config.toml
d_model = 192
n_kv_head = 1
norm = "rmsnorm"
rope_fraction = 1.0
attn_scale = 0.177
init_std_down = 0.00533
optimizer = "muon_variant"
decay_fraction = 0.888
doc_mask = false
train_tokens = 309400000
MLP neurons of a small language model. Each row is named by its layer, matrix (gate and up: input weights; down: output weights) and neuron, and shows model dimensions 0-191. Each number is 128 + 32 x the weight over its row's rms, rounded and kept within 0 to 255. Numbers have three digits each. A neuron's up and down rows have the sign that makes its largest values positive.
After each neuron's rows, "fires before" lists the tokens most often just after its 100 highest values on Wikipedia text that the model never trained on; "fires in" lists the words (lower case) most often at its 100 highest values on Wikipedia text that the model never trained on. A number after a token or word is its count.

L8.gate77:130148128160153161170102121096164093102167118161136137115172107114110208111176173131101091117190109142135151106133111226104106144151142163207142124114150078145123170115081133175166126125106160127157087101092159127163129143135172129150088136098114156175204091132153119143099136032181139137102090116146131132097114086103093140151132122146120127098052104110160134206130100126108193111093155187107136083141154118146097112145138141092125138066107110110155163154124087112075125121153095100150135181131146137120075122153153118150184063132186095183154175151149175192145160125097164129
L8.up77:114135159148122133116048171105137118159172088173169114130106107121129165197172148103086121167192220106150097117108074190157093098117139158105109196145101123083115147119114059171132181123174209110092085122149079147111152164190177181119140096153121065159147145125109069120150120140149181105184102130064119111109152152180115140114133127080145084137095118080151074119055178135084131109181187144115147139144143161130135120153131074142115147127111117122110151123172102106097097128146068069123133136131124168093129135127157140139129117117152147176109119145162107139188123117103151112
L8.down77:144186150141149076168074125134091065163115098110119122101141165132073144156123118096117105151118098103174161108149123132181124145076081033167130111117093123128123108159161106130159154119150085155123098103151085103119168106148153180151130139064135103107126103166152129155076146193128146195154115092152099198161167092137144185139146195163186102124105136093126115120141182059120193127070148152137114087100106127115172085108107130104078068153093138118165067164198116071152157161103131120166118130114148113146174139097118154169120090122124144153128100170133175186159109108082112131
fires before: "e" 36, "t" 23, "g" 9, "v" 5, "ing" 4, "l" 4
fires in: "have" 33, "throughout" 8, "about" 6, "brought" 5, "without" 5, "through" 5

L5.gate189:180132060149116127164179100141165093096153080115116133139120107143100106116094079134124129088130092173133167123144110157083162097105132145135099109162136074132154130088140160181119182103150110117109131039098159067134087116182110097222147124177172105086112157155148117095110108113128145111099145100156127152171136079133149152121193105150092155100144115169117136163110107108100207156152136062068192141129195119176085148170164145142107125137141134108094154148138111086142128097114124138115147151178122132132080053123124045110141146131086068161158082084107149155136179111115176091
L5.up189:096102130117132180152192099105172084046123087087092112133144105197161060118167140110099141152117123166103159098074111140120174158136093204123137162144061172158118114161100150116147146108097166153166150130154118109127136114088116205085115112165100116132144153096138123095128120161124093120146158140111118098132130079061138129150107113192107120084186083154087146109105123099132186098075104045141087071147167088149120151118100125181144107135113141132117120160188097121120159174118133162162112132119109048187159116158138146093135178083116095140102150102095126083181148105082153089
L5.down189:136196085127166137144135102117071060131158131134144103155123111172121124134057122145133123142137164107125108095151118188098105105105138124118172143063161125093071052154122057169115179124159121082072134115134066125198110107110084151178112119135152135086095110150133104132184155184095144125123124144126165171088116065153177106131124143102106136118129156106107141126143152162074111098108118141091117100125105110106144156183164098087144138150136101039132139166130173112095076175145122078112102131124106122175172128130054115163163107114192152074136136092129132091099060105111078052
fires before: " is" 23, " was" 17, "al" 11, "s" 9, " in" 5, "," 4
fires in: "it" 62, "its" 8, "italy" 6, "italian" 4

L4.gate449:146126141130130165100151110160216128127154105171090130119145083180181133151147170083151163122133107153134121124122120137093134096112116120107133097162147139121184120142118183147129029104145068163062188097096116103121117119132117129127085110137170144149129139122103130107129111159137150137123169130083101059139072091127079140130134106042177144196138077067126156188111166096152089102158110152144157132090119122043073057177139154134125085064158153120125127118137172149126136105100140148114116095139173112058109151167207107168141139119117154188160096132153120093132159130184118164
L4.up449:188162061115120120157097072159185180099164120110168149081167111149118161107158154072131108091135128113119150155090112090143097109112129115081106074148096138090147099143135130111119083056062107113077183162152129133165162105103126112134178115098120087120110170098146089183125109078104137158154093097174115155065159101097100143115120113112155126074193142089137089188145143160144158107094066105129159083068097116128086163222120158138124167081146103116125121148139160099120189198138118157129141154152093119143092131121139163139091137139110096158138124105163159195118110096095180176
L4.down449:166146117122126161084109164121167127141184148138135065177109106074073139132124113081140111136104138090135125111084113130133120174115144123114184165174035127098094136075101107122117119093130169146150126120116136151133121188111135159153138162118070129107154148152088143139153125089043088178129152097130127148123156149129138123145050133118125119116119130177124119156098124189181150145149042202052128159179098115093113168165128088096078169097145143198128124128128120142121146161055159039110120163147119140157104143080142152118167105116052095158164137133120069141148105068122163137
fires before: "d" 67, "it" 9, "n" 4
fires in: "second" 30, "field" 26

L5.gate159:139109099182113157130090092151066089167136107123077137122139101164093135194216165088109179150127132111126153136117139103083162149101143118123073133090133081160183091092170163091164150107138180164084094069121166132095111081119122157106137115127112100132199139112153155051146067145046143116160105112101136152155145144164128153177121101096110117117073141099145146157143110190122172140140107160118136085122173137172093109153144159181156135110112111126162113097161143128083100170165101084065067130151102146101118108126154033183080103117152108109125122184129141125149125187118115142
L5.up159:154105159110121103122116184153132126135088096141092075106107119130123165105128175069137138142090088173117123159061150075078123100115132161121151103135127146112141097126068130146127076140131131156109134187179081166101059121137157094167117048110170099122108145122129123100085134077123117076178121155071174158097166121153142138198090121097094181171115131173149145221150171166159145184106210125161175148185137132194141128112068102112087159144135101137094116145086126134062136150178170083162107123148114137101105134161151094111136104137119159077094127087122130115135094173094143111
L5.down159:134115097098114092096133124131097137144097082138104105117133165167152096192110127154104118174071166158129166082142113085164149154125194122120152158126149114183125208146105123201101025136075154119169116166180160145148075104114100158134140149116151158094128143072062089136118114104105144120094115119088116135138153141134182104145133102121128140194129109110116154100117206173148190155117108153140107110099061122127135094115129151098160150060096089120122127146121081084106128137105136066176106221160089138086140195149127145153129088165097144175091138110154122073102080131101140156
fires before: "ed" 30, "l" 25, "e" 15, "il" 8, "al" 5
fires in: "released" 20, "public" 12, "release" 10, "announced" 10, "council" 7, "global" 5

L14.gate3:102084118091124166109160112104100139090157148182097131138109137192105100111122097104101073142139163071109143118132096152136133161123084120108129111140118115064134149130097088131163118146223126129095145119076107187060147128131138087205108116069107093209106110128190108120116080139120122190192147133160163113096108130109123134140126118098184136144160175131161114140141146202057209184146095132128168164097101113096117085147105128110088114134091150160138116153137155085161161143117151126139136098141162099161107177146129095151186151120116102116134037122176068107200097132144134149
L14.up3:138106135133169115134083095104168176117202057104126102133148121149148109142131128121124188121119153106041126215087122084118116142101126138148076170147116109161125197105163179153186106116141066090134104129173085134102120135108183158163100131092104109130103040161148118124088125102094119132185162094128119159123085115138143208168171091114098112174181143167130201154105127156113081115153155123153097141152100092126078149151101119082124083153115171122154170153172124119135118194124113123171115100166156194122130167141153161109140163157128102116178109089166130154183170123109095147
L14.down3:169114121160104174093120101075135180127114078123142137137138129090167197094142184059187081069180080105144109144138122136168157051181109118130140116138114086114100118160108117151133128127121144152133124097141204125135139164134089073144169142120117136120121206112155144173099132107070146136111180114117096092153130125124174133125119110131066154132178189064171188126126151140108130097141096096140067143101087147204173107121105134117123135098102111118129138153125147066093126094087150177072129152125096147150125237173104088140104117100114118156096176115149123100153081076100133095
fires before: "d" 78, "s" 7
fires in: "second" 21, "according" 10, "record" 7, "coordinates" 7, "recorded" 4, "accordance" 4

L14.gate71:131071183130095127093071118075149126113139155108112163164177142146130131189154062113134116163096122150106082115070090125121114137049072155142087169116150118103168137122112161135183166144135127165171112123097147107091172138103147113149092180143140105108111123187180146114152104129071147147119096156087171099181102169169171061153147148104153124143112105147169193093111077200096166131097102123151154132120124126123095114086101108177086081106153097150131129117118113162125220136131099080109123096103075151148136129135098151083049109130116107098138100070101153137102124136036105122
L14.up71:161123148142091170096097114080106102117165150079094088157135143171071173151137091132179097158148131162113171087143137160153149133061139098144139122106154112170190107085070133169099081090141093158138070115114147123097102084120046133144077121136150137191074125150166134043127107141122141105145134127078130072161031131148132152154191183105118134107125164136138141100105130147119137107143176124117146161137122091061132115099082108180139108126128114192136118167183116090094100100134141109086162142099072129130121126174105175072082158095087179152124146102082141134119153112089157178
L14.down71:098121098101066133109112154132187159199208169093128148154053120161160086130150150101112104139124167156103174101123139121125071160100124123130124173173150112132129178115136161179163112087174145156174165166154116164151107164096113093162137149122099157116113170155113162126152107158136195125126104185124162106139108169118098160172115115083049090130101102138165111135074151157076095105116147144042081128041104105129189148113096130209102143094068112152144125113128147091143150159121103140106169118184103092127136163166132126142113186142096073097168131117131121156134074121158112150
fires before: "ber" 84, "}" 9
fires in: "december" 26, "november" 22, "october" 18, "september" 17, "2" 9

L10.gate439:116117109141194124113142138215143128088153087161096107089105175076157151144155186073104138159096173159106176155110148188117112150087149116157104182076141150188124128127124143157121054138096141139103163096157150113108155150154146111120136160107137115153112185118146102190147086109171105133066081128143107173078081135124121147149201159146170104128127112137115232157145161123106091165175079113151152142177106090095098092100146084106093159156141116131115168107157154149095098130081121061090135095122108106133168109061174160095156151165110126200168133142138102132177102107135125143
L10.up439:106156157117157128121129111165144167148159157207151063090136157149117098066152099163148084149137147138103142104146100161125115148144167164137098156167106167191136129040038097148157072144082141124098180090113099142139152102102166059108122174147123140135095141114130089125151134090063136116116110162120120138114105227139103125092127143136096146095084091125156127136126144145132061095084081142089106180151114132058087132100113115175133090115123143106092137144094130160114206096089127115176140159076169097086108071100178120165120161101118117179111185113153170114103097089123116141
L10.down439:098106144119135098116113133147125138138094085119060123134142100081082155191127177060089127137073130123150070129067181117083105140112083160117163073144125071151163129112120132140111115115193122088123120151148159161100093118082140070146136072072075068135084134118194086115122170182060114158141177151105147128143117117109115148135111083117142093131145117149127092127124102120108188079214185198124164123110125134122147115158126102085084137114156116139077166106139105109097118102107129117188098130065134119173155165144156098096117153082177134197091120163175086109146128069119127115
fires before: "d" 60, " the" 9
fires in: "second" 27, "field" 12, "finished" 10, "his" 7, "3rd" 6, "in" 6

L12.gate187:117118098147125160129141175097139137167145115077080114082101115102177140121174054137138087145146127116039135150177110095151150131128108166182093123093137100085114147080089133183175156175118124087107130115096111169149155115140128174165103156144137073123147071169163138141116111131105106102102107123194128166068147114114124142075154126099116136123175091101081126144151123139132158144065124130144060101139127176132096073118187100121122142120136112147091141103114132100156147118118155106123165109070117214134125148106207180110112091099200107158158057097086221168137132123109186104
L12.up187:113140142104147172122074116135173187115131131106072140161150116147153102121154174074126160138171099139176077091111119116144140144067182150142115059150184092133161159068142103109177077113120064140107080097122100121083054145069118142131130070062103146083173160091109144157118120113117108132114129200090072087115083057138168106075226163185120135100134129093140163159114091165162153154167164111109150115126096134115113156170133110115143183104142134131119147116167127159176137129165100127147137109126103157077150120095128144104093140134140128075131142083120130099083144210111110133
L12.down187:102134120194110139133149103113143114142149099115078116146119111116130140090127084136116088095113178123041123168134187162099146215108099134107113094144068123159119147080160093168189090124116082137151076160101128076158095139116105098140104112154127148165148163116146093091164091085106105115147129067125115119169113110143109143074140110124152144152131115091106181110112137115177187173088116114137131119091156135151126158103103115179123031171087093067107145123103089185173088102119103164182192145149083157176094115098140159190078166158133102150104168103193108133159167165095160138
fires before: "ed" 35, "ing" 26, "e" 12, "es" 8
fires in: "including" 24, "included" 17, "include" 10, "served" 5, "includes" 4

L3.gate113:079114138125126122166157145159117116102087145231105126170076097126093140148164146135128134154120104124196151122163129080172134080115150132130162166111121116090153095080170098096154172073126099087134139096118154174056149139095156117104149166104181186101125171110124124159140058105166098179120096097151134155180069063139102153168066106124157121100115167182164105128104090096092137119162127161129151101157103095105072118142103084106104091107078119065142110113150139122138124110094150161081146065115138095167202132149136092148118161107153122078131180075153129069165162154160114150
L3.up113:098111140152058171156128111132152103142093162148154139158104126113145181132190155135104110147148152168154106121142084118189164170089118130170137097141166144146169091191065114091093107112127114151175142114125164100128162160108114168161192174171105134110097081076144065143135164155125134127120108135146138165122128093142109176152161129197163110135114119186173152097138106134137112145106152139111143179223134157102198156065156118127098117056140144156160176160152167080089086141164116110137091130109138119171160118110153077110095154165064136035104076115108094158169113121146072126
L3.down113:111177141107131159083080119116060078091067118099163131113146172182151139176131076097084100113101105140189063161106145180110149121105065163160115156102159161104110140171052114136093104177087134115192124145124121119094171081125101175178077116081087176175138105123149107174130125147103135059116114118185130100081223139133138148120162137118104133171155109100122133102118121095099155108114108155085119185070085143126118101128176148148093143100084087199121127167175111119184130165073121121082121132170145158152157171118151112137122134151113126153113147132087099143102099143138155165
fires before: "o" 30, "e" 29, "a" 5, "ent" 4
fires in: "between" 29, "two" 29, "others" 9, "ottawa" 5

L8.gate131:135144145126141120122153066127117135102106175074130059142048097139138088163147125142105168075153083126096101066130109148062185131154071064082105131113129104080111131129155114200158161141151131152133084148102125087082176115161075087119106109158173097182165153091130133133146160166105137118131096152103157074135109116177174165120106177146160123124083107134125183102089175136094158152123081065140178064162109103150097129185136151090136146123121106154083079117141140137107086084152131147119095149126141095167119154110074167112140201114141090119137117152046092131131152080171134114
L8.up131:142150150126089119166096126063070142113114178122111048131083152111130112135152130139064144089098082160168149093129172160088121118149126068182119108117071101108154071128172095115183141171108129112135179119146058143081122139203145150088189206172135111137129167161108143138099108115171157123143144107136051197092104202097123076133166192097135176157118123072135127092131132142112125120114127092124097135150133149103170081138153121110139179136128061098117089110150147123111152116117131166063112116074113157114123185142138126089133112098079146132117105069133166114166139083159147107
L8.down131:154134155143121124149123170134161143117078185180156146120112132173159149129206123095123121111116114155158117092154168120151136195101142098094115101139086102134118117089113176167158106149127137112097187076134122102149086109094119071179124167094110211143191124121121156150112078118148146151154113113156158092163105134190129102121112161116135047087142164143121135091167139100099085123095161111146139150125117073158126149062099126091123079107107102129123118116187154165115148089154123103085092115095121063134109104108131115064138069194124129080120164086170236181132156139051143104
fires before: "t" 47, "c" 13, "g" 12, "m" 7, "ter" 4
fires in: "country" 20, "county" 17, "council" 12, "strong" 7, "government" 5

L5.gate176:150157157095119125137202145127147155086110107140178103099117149136182128065067157122106161081088118143211196145131152079120067127130125135132118119132100118090122100114073157090123113128120106133119108094160119109103135133093135161159166166082126177117087124114143103175092147100091118130210146157119119154136119078081172121120079090118068140141130144178095100160133105061172181085122096173210101199128148164095097138099175158194140121112147128175117158108087124193118101044143184130123110158077185125102153151112148171116113140111099159169123114125146131121106122081117159143
L5.up176:136097144133238165123149130132111098120109135112097138112098153120174096117129107127150041131137166093154153144125168148122114120086135099156158138161127089111132173103149120040128112162152142067086093129195095158187137108073100142150126115171150114112113155125109091108142157091191142143118078130112133061098149141118085063098118123085145111115133132145104207146130137099118129070127114126194126098174135106160127131134081120096096145094106076096133137111142184096122168158131069149170103101184160174145106103122208098155143067093120160138205138156180140131155085067158113121
L5.down176:059134109175113169090189138161136126125151166155113167079133103083110177125149118098158151157185139105100201166105090168106108147136147102161121134129126155035123194134138121074189122145141109096085120134136113130099158128086146161113058165135146103175120134131120142112126135091177093168098188162136166106166149145041154124129160069153104128113156181132122119120092154104152114048098098093119129197120111157137133148092138114093112077133130113136136125180145102127160134114170152088162094088109136223157100151079156052159120075114122103155143119141142147143124103095190139095
fires before: "ow" 29, "ic" 22, "ch" 8, "on" 7, "and" 5, "es" 5
fires in: "following" 18, "republican" 16, "followed" 8, "french" 8

L2.gate376:139106137114110124215171119081133112097133127106098175111141055135125143133210167104076202094156137109094133127082189126126125165120123145171085139119090080176132186128165111181105128075126091162164107120131149162127142110098091121113114178143123135192099148084057171155156086155116079125119111075091086128160124142148154112110105146127149119142101163093108090125118101109142198115091125114096117098106146124124162158146184111192148181231167065151101150094137107078099113123157103099121124151039136181122131158158118105117134143149141130160116156151150102104156121170142183106
L2.up376:164116161160199162132163131099144152134121134088121148132158142118159143166155136139058099099166092171173102143118154187143162140054159159158128126097159070155105142109140108101198157139114092117136137125131108148108116183175153172133144131116066105112137153101110157116097091181184073115167046117161111095090100206123135128121118158217114126090113134122083106097122118113129133131141129152078103146100106170105137213049108123118110174118150105094110147140084132091149186154157091118182096115154169086157066138182155120146080099137118064133164193102120111122146105148141150148
L2.down376:164121137167120154158174211120071109156141126142068115146155101121137106105150126097105144105129070151172096104151154134178161145159107184089193111143115126200059072170109070126095062125165172143084100096122094144181147170153088097117145114125132121140064119112163117137145102119130103184148141180085095099111137109087098076106185155116164092126090181143168105154134100129111146085091116180104051200130139156076119171112119162079152067115136120108088128168116101106123097168141075114077133114099127078120130157104148079116083106135099115071157114116121147123145150124098129110
fires before: "l" 45, "ing" 10, "er" 6, "re" 5, "ri" 4
fires in: "including" 18, "include" 12, "included" 11, "winning" 6, "includes" 4

L2.gate307:108154122104122099156120101111167092071138068138139114088121146125122099084176155140143121127130118138091117137125158106144141145144117213133167147194092155079134053123143189117116146162132169104077204094166186124157104129049103148164124168166118156109129151109125144158129118144101111098129160126141078128160046074154147105131077113133119128122110122209082142125134091193079142100107177182104155114143171148142125121121096113133165086117128142066114108106126117169153119126131141090160202167101144079143153160121078109065105110129121097096240140128093132158174085148117110095
L2.up307:180100047183147163127150109085158077135113130114142056132154101086123112139120126088113168120112135124128147134127154090184155099142119172140133164138206159121168110095128122151110142118155154169149114175146132057166170138097115203177117101155194120176153149155107129074058129139088097082161110048148124135150116122106078139098083062119156146122149096139091102118163170143144100128129152112123155133174102123141105095174117115143101036178149154131077103120057151133125086127149081148109223121122149170141153098148087066125106157138131105176144148088117142128172106112118118131
L2.down307:186105107166065082105080118037140059092085137116095070120191054121164111120156145100140103089178137192105170141155120188161150142123140120136156138107128176145185100134126116156113157114157116146134135119130094110128119110092109177149094198105144105109102132154158178104108136133090120134101098114129104092168092111148113168120131131130106090139123124188112131068102165150081112076124140113144131141152154159083105062160040156133131094145143106092110102156181190104171106140143120172078103146128119099176125082125096062144135169115139074140111133122172084057145104103103088098
fires before: "s" 32, " is" 16, " was" 12, "em" 4, " c" 4
fires in: "it" 64, "its" 29

L4.gate487:093146145115175176029134112140120157111155100129142103106114125139121087130063127099096143053121090126101169139143159172119089109108092083136058156131160128205144112097186113166115183127087132108130173153183156083088151140166075123081123090155154112090174113134124129119109190153127151142143175122158133121100121139098134110165138164070116140139131110120161160131158148065146139181065108120152148119169134033125121098188115161159121156145121192154126096195056114111113153125077132086161152139156109129135119135117138157109172124146117184090111087148112142125135060130083141058
L4.up487:177154100083132117116116110149125092129160179140153156078068150171128119141156136157119133159130063124081124132109178072121127154117145101110169098169150162196094136166142128073123102112152107157095139142138116133135144100126096132109149122155110119110094114110106166138115103119200167137168163059134123133126087140126059131206123158119110102140099149174131104041086131166102148127127107123152131072110197155134165158150180137177136135135100134114169148125150132183131149108156051064077101084135188126069051067126137123076156071122176150159092105184128051138130114150119158118
L4.down487:184153107108162102051116112053160113149170224121112097135100103148080088120152100162197134155108082142115131136121150161147109132156129162124136147133126139100148125119141136142122139124151149147141101076148125118166123132125117117137084175165123166152169177113114174137129131176069187098150136138124127150135073090131109122097151161200086157082076138099135114139117178117148089210149150108146110173111111144106176172200179135100142178135161080138104157119138143117105145157135094161255073151183070118118147074094130142113137126151100076086127116115113070150118129135157154124
fires before: "m" 30, "t" 13, "e" 11, "-" 8, "or" 4
fires in: "government" 27, "these" 11, "country" 11, "town" 9, "radio" 7, "then" 6

L10.gate358:161106151073150157132140120161138193183133129205202143127119170098110106102138158167085146146099141078152114142069119076140121117132134192176091138159163111119071155122162115164156107130104149106117086106133076188062124124116124143166107110115102067098107191084149097139159097141204092139100134088127127165132132090126117167125168098123153125066119095126124194144124092106137146084133144094028147085085116136106133086161158180103144152075105167090131161137187105163150128099141088142178156123197159170103106079146129080105158118121125117149107132112109174126155075099116106115
L10.up358:116144159095118099166120072104086110139124124155116161119083121134138159163170078125106153160168127156185129111110130171123168094203201144187085140104164140152151149110131102134048124111114107126131101060179129072125159175158108147083131137154155160087110094127083151160122162154137143131144170173127122105141132207163125161122106179133102117149148099112112131111102104149110122154160111127175152148113115145135147102070128113126082139127210153183130101068146195138193138155172131120105097108113099148140068134105217138185124180184184113065126070096128104155131168153099083130
L10.down358:116110141062119158114095136106107119126153054172083117106085169188180163075222113140140126162147082119118093151072114115149128169147143141113149144157123119105128137118114147168160099178104109146162114171154132161123189174121153141129136094134119148135171102117134139142101122113118133135140120131150064131138085091109122191131113205114114086125051207043140157102113147109149170139079100133175084087114122135069105087128122145154122085104072123122083127150196072080181145104129138114130151116192126139123139094172071116139095101188196122092148133151146141104151123199136129118
fires before: "en" 36, "e" 32, "ing" 5, " " 4
fires in: "been" 36, "have" 29, "also" 5, "be" 4

L5.gate255:172160123134166142144054093147147145104111098151162093123132114156071166161119173122150085145134086122162150082121131103087130177081173197162168120074060097122114131141176169152159158152171104118133048159134164124165102149110106153127117108149198137132118084085075139131080121150116111136167122167134161122153124115104143132114090130154133186173112136097183092168191198115136204155090132107150168159096176140112079103160139145119192192127123146133179132105114127107065110149132115125120155160117067127144097122159116166090128126062124171111195096117105121198134134132130113174
L5.up255:160111113110097205153115061161129137062160101152154127114138068188145161175142114133187121150149169130133126103137121126140117085100112154037100135129110187160097151122136120115151085097149146184146057085172088143118144085140142167092096127102119148104151178107202110076104130136165158084124116159105121094134086170144138222164124076116184112084131117174141150134123152096160193133164123151168178079041064132138102084143075167100142145080122140111087139153157128158126116158146110092133151174146150102101077168125137146149085153137155160105128098115121127135125111139156101091
L5.down255:178083131109124130157060128152130124139145154144105089133156068155158143116073137138126162161145137152147161118163144069115093133104207156092187117115098162098100120128152108169106097083097165183158112113132179189108022104102148117156051150154119113097162165109059118079130136141141073140090126147060175147139102103148159167140113118099099175148149099105117126087193148059156086129150097095133153132146144096147149101140109060126131104067148131114130141113143128145137122138148116124222105189131091148203137098122167170080166107160148121100077131090130104115099132125124141160
fires before: "ed" 42, "e" 11, " of" 5, "ion" 4
fires in: "released" 20, "release" 10, "produced" 10, "record" 9, "radio" 8, "video" 7

L12.gate151:144126137154101169067099128131065083079167091102108155091189071159081144170113106132120123139138149147123151146089151077099177110136125133133164099139153126062131119121081144084150085215147157167178162148107125115211083133119067166208130107115146154114123089083129128104122144088154128167109135095159142076082070150140111083122114111107148142084142042154118155160173130124122097110126134076122139124202122121102137064107092085122098116116151169091128125127126163109138172073127124119089128157116087113138184058157129119082093127081126131158168162117140149076148120091140108070
L12.up151:130099093111108095128120146127119119173107152130115096158107148189139166164094105137087096134129116158139148110126106145153131122111131174108124115110115117123170093120128100176112159102223149117052175101115166076139148112103100165148117216132087127110102103179142159130117185118086169149090068148106099112154137154147157133111121144119106115119191129170176186150135092099095175155105075118093131163167070208109137027131179159118184200115162066189132138102130140074172143122151108122110161115178090111172112170148135120129179131174122114129105084107186139123188133124097128133
L12.down151:192130095118125163117149142135145074138132106142081157148162183116128080113149050118189156140092131213133132125152122101165137157136111134116139118165185073113161087111112139143159120097148192144121123081037134142153139139125109141129117146150154107136121213129055128137174126129142155067087130124139137154121115125162137132130135132140179214079152130102091130097188102153094158131114105117141176149113078194139143159180097151125153153129125171119115097150104097134167121128141169142104123113131158140127226090061163179101107109141202049129129092155189086126104119084143144118
fires before: "s" 22, " is" 19, " was" 13, " p" 5
fires in: "it" 51, "its" 19, "following" 6

L10.gate359:117073065108124122133119095110098128171112105115110110115154048135076094194173117179110132145188191132094121067146158177135173182132162188148163130152135106089126106119141112153180136135096155126159121159126133100142115079122051138144143140088121098136102130163164109144182119118117129139124140124076129125132116125128158157162066119112112136168163132175147174078115117106032112130109111145106143146115110154136087044108114141153129144156097200105135099125107173089151122090192115138100120106180115114146126070132101093147173132163149067165128078171117071066156168071185153113
L10.up359:103081151189107115101131152069153138122173085100115172153143164138130126110125170149169151129152132134144122161139118135142199150141172198105139117077113121148116073123100165186135119102108139147095158124083077168107151169141103210159116089152150117140084162137116121115129145137077100087100057137173162115119143066135072054067110126156127173150100078121049157073148141163148140116110168139115102166090145247125098113142158149140198145131122164122095063113165170120141183134142129165135115136153121130113137140125118109102089177181102152174127094110110109156146107089136111088
L10.down359:146123063160163124098166116107104058092105123119112093173115109113109120092169145155115138165118116107115083093173130095047112122147191157110094098145094081089188074068133196181110149096189095134146104122087100106179107163117136113146128127101147105173086149129100054192134159050135089155110119147155104123123121104136106155088132119151115155137126163174095148061123144147126146156127149145127131073116125147161169152166121131099195130127184153110117132141134117096168068101111150114119118106182098111151146161139093028121130118110117130129144130108139078195119064155201150096
fires before: "s" 41, " was" 13, " is" 7, "l" 4, " c" 4, " w" 4
fires in: "it" 49, "its" 39

L7.gate212:087141087148149188119123157138142124136171166135089150091151105223182121125097144113096098115141129123151141125146143170089117140182088114154139149159149110177153132100119091135163152255119148104193098101128136086140150159123083140113143112111103126189116091091178122109166120146140138176162119104101108192123142123172096138123117152125053157140110142152074170163151133174146121086118135056141132097170128167113160065115105169094183107143129096159067064077111152108088092087102134077163140100126100140144167156111110133164103132138148111102086083152069128125149155156210118129
L7.up212:177092096141096152134187123134173119131124133079125178149138182103158101047180181061112155142131052128103132119136065163112095135101158159157104113128059090157141116110101123159103114096108092097162185140128126200131097142108138109130097149145143156119094124146094162101171115138083099122172172149126088141133203118090099096118123100121117053101127057119121140134095123204150063113078139148139124096188159152127092160050130128138104086163155170150109086139118114095132131085113133146098089165088095117093176070141120117092160164113139131080141099117155171095171123107165134172
L7.down212:095105173137144140120155163127108141114132163097156123127159114116108108127122185119127083143118104120051153143151116168089100149063152113127103115155111137157134140142197137140073203104112122135169124110173135059215071124124124088080112158122104124107120115098120105171128125097081121136133102084106117097096123196132102123159194125075137035164168108141142189165154153112069120117070120116064137159133115174164109079176089114162141102135060068093145104106106108122138091132167073057145121159151085118095156088146093115102078129130066131141153124122093161180165142169132106133
fires before: "t" 29, "nd" 15, "i" 11, "ter" 10, "n" 5
fires in: "about" 15, "around" 15, "daughter" 8, "appointed" 6, "background" 4, "association" 4

L4.gate441:123116166127105074136161145163104131191117118179109143052112184158108088155123071116112166134136143118140096151137127089106107083144136128169139121196193105139163156155164055135123168063158117112080208101118155181082140093116131122140113122171103191119161140169155116187143122153088152134108156114202127103166090117136143109148185119045123054126083155179111135163138171145136145157170093098087165155092185115150107100146126154148171135101154108155112133097143133161094170171143151150135164146160052181167109098142130073136151115121101164092096106144130097134137115170135093113
L4.up441:126099076182120093132186165191126049182140083134081151147099121137143033131122146127152116176135157074112144166194145164175086123137169150163155165150114045127120087137101146165161116117127080114093166078123111114144178091154112168138127110101137085101146097109183131067087161144117169067131093091151129147047151102131124122104133145163102126080116138129116159159169106137127118146153145147154161155116160173123153159123136160098168102158103112123117164113115122121117096202137100215161131106152080085146146142114142075110181126114119147122179133128107172186104116084128086170
L4.down441:099160142126112124119129121128176099125179138174198108156151126141113140143160114146038157087144081129136107140165129166115174163143080081162030125125124123133103109117130046093099102151122121064174116129107135118131119116065120090133139098122073125134106079153133127122099105127171185086168102077157150151127154122136128148071123180137095127144115136093149163050159188118185097097122154118068148135149139154113131066141158176115135077125104124173136136181156116108050131159076173119137099120135164075105165130089052165131083106084154130139101138113163176118110131162092125189
fires before: "h" 51, "," 11, "ip" 6, "b" 4
fires in: "which" 51, "however" 11, "whom" 5, "keyboard" 4

L10.gate339:132084136124112141094084152110151087072173150132128141164154155089116142163127129136090156070122128102122179121188145104109114111116084146161115182140194088102136146141215121134106148120143146152140139155124147072162152178104090090121159136068148168150127109174111151090131189136127151140127070111069115128146168135139162125202147170133057105093112101108145108114100061106169145131137091108065147114216112162107083131161141152149074097098139182103171104138122157127167100131146146113148107142093198139153153100121130192198182154123164112177112123137123128143193075074170124162
L10.up339:182177118159062114066185137123134119090141102170164126068097115081138150185121088150132123170063139097144102086155173145132084101114156137146117169066185098134109130132145123128153107174113104163128129147147143136135087135129133173118117097130080135134139154091203081161124199130133087145110143096142160117094134127149120073084179115151162061102171122125130099074099162091171164098120175176102161109109157151102152059136123166132131128143103090110121084079152110095103124110172129155177087076133069135076153052055104141152154173117136096104131101143109181184109159113127155125
L10.down339:083103122131129084152093144101135113124099188137106139164153120130107113115167162071102170087141120190122131161147133129161082148111127103112122176120160027121147176139092151117026156114114142141121138145121167128080157116132178069144114062124145141162164167125133140140121108163105109105162058136107132151184138106119162155171170150109090169097123121055156171099140167090173126152106062122116106071117139070143140171135167116167090092088113147124105140125146136098143152076166101131149118051135123186111097149074145145118154069153124152123089078097171110055100122090158111181
fires before: "g" 60, "t" 17
fires in: "through" 21, "about" 14, "technology" 9, "throughout" 6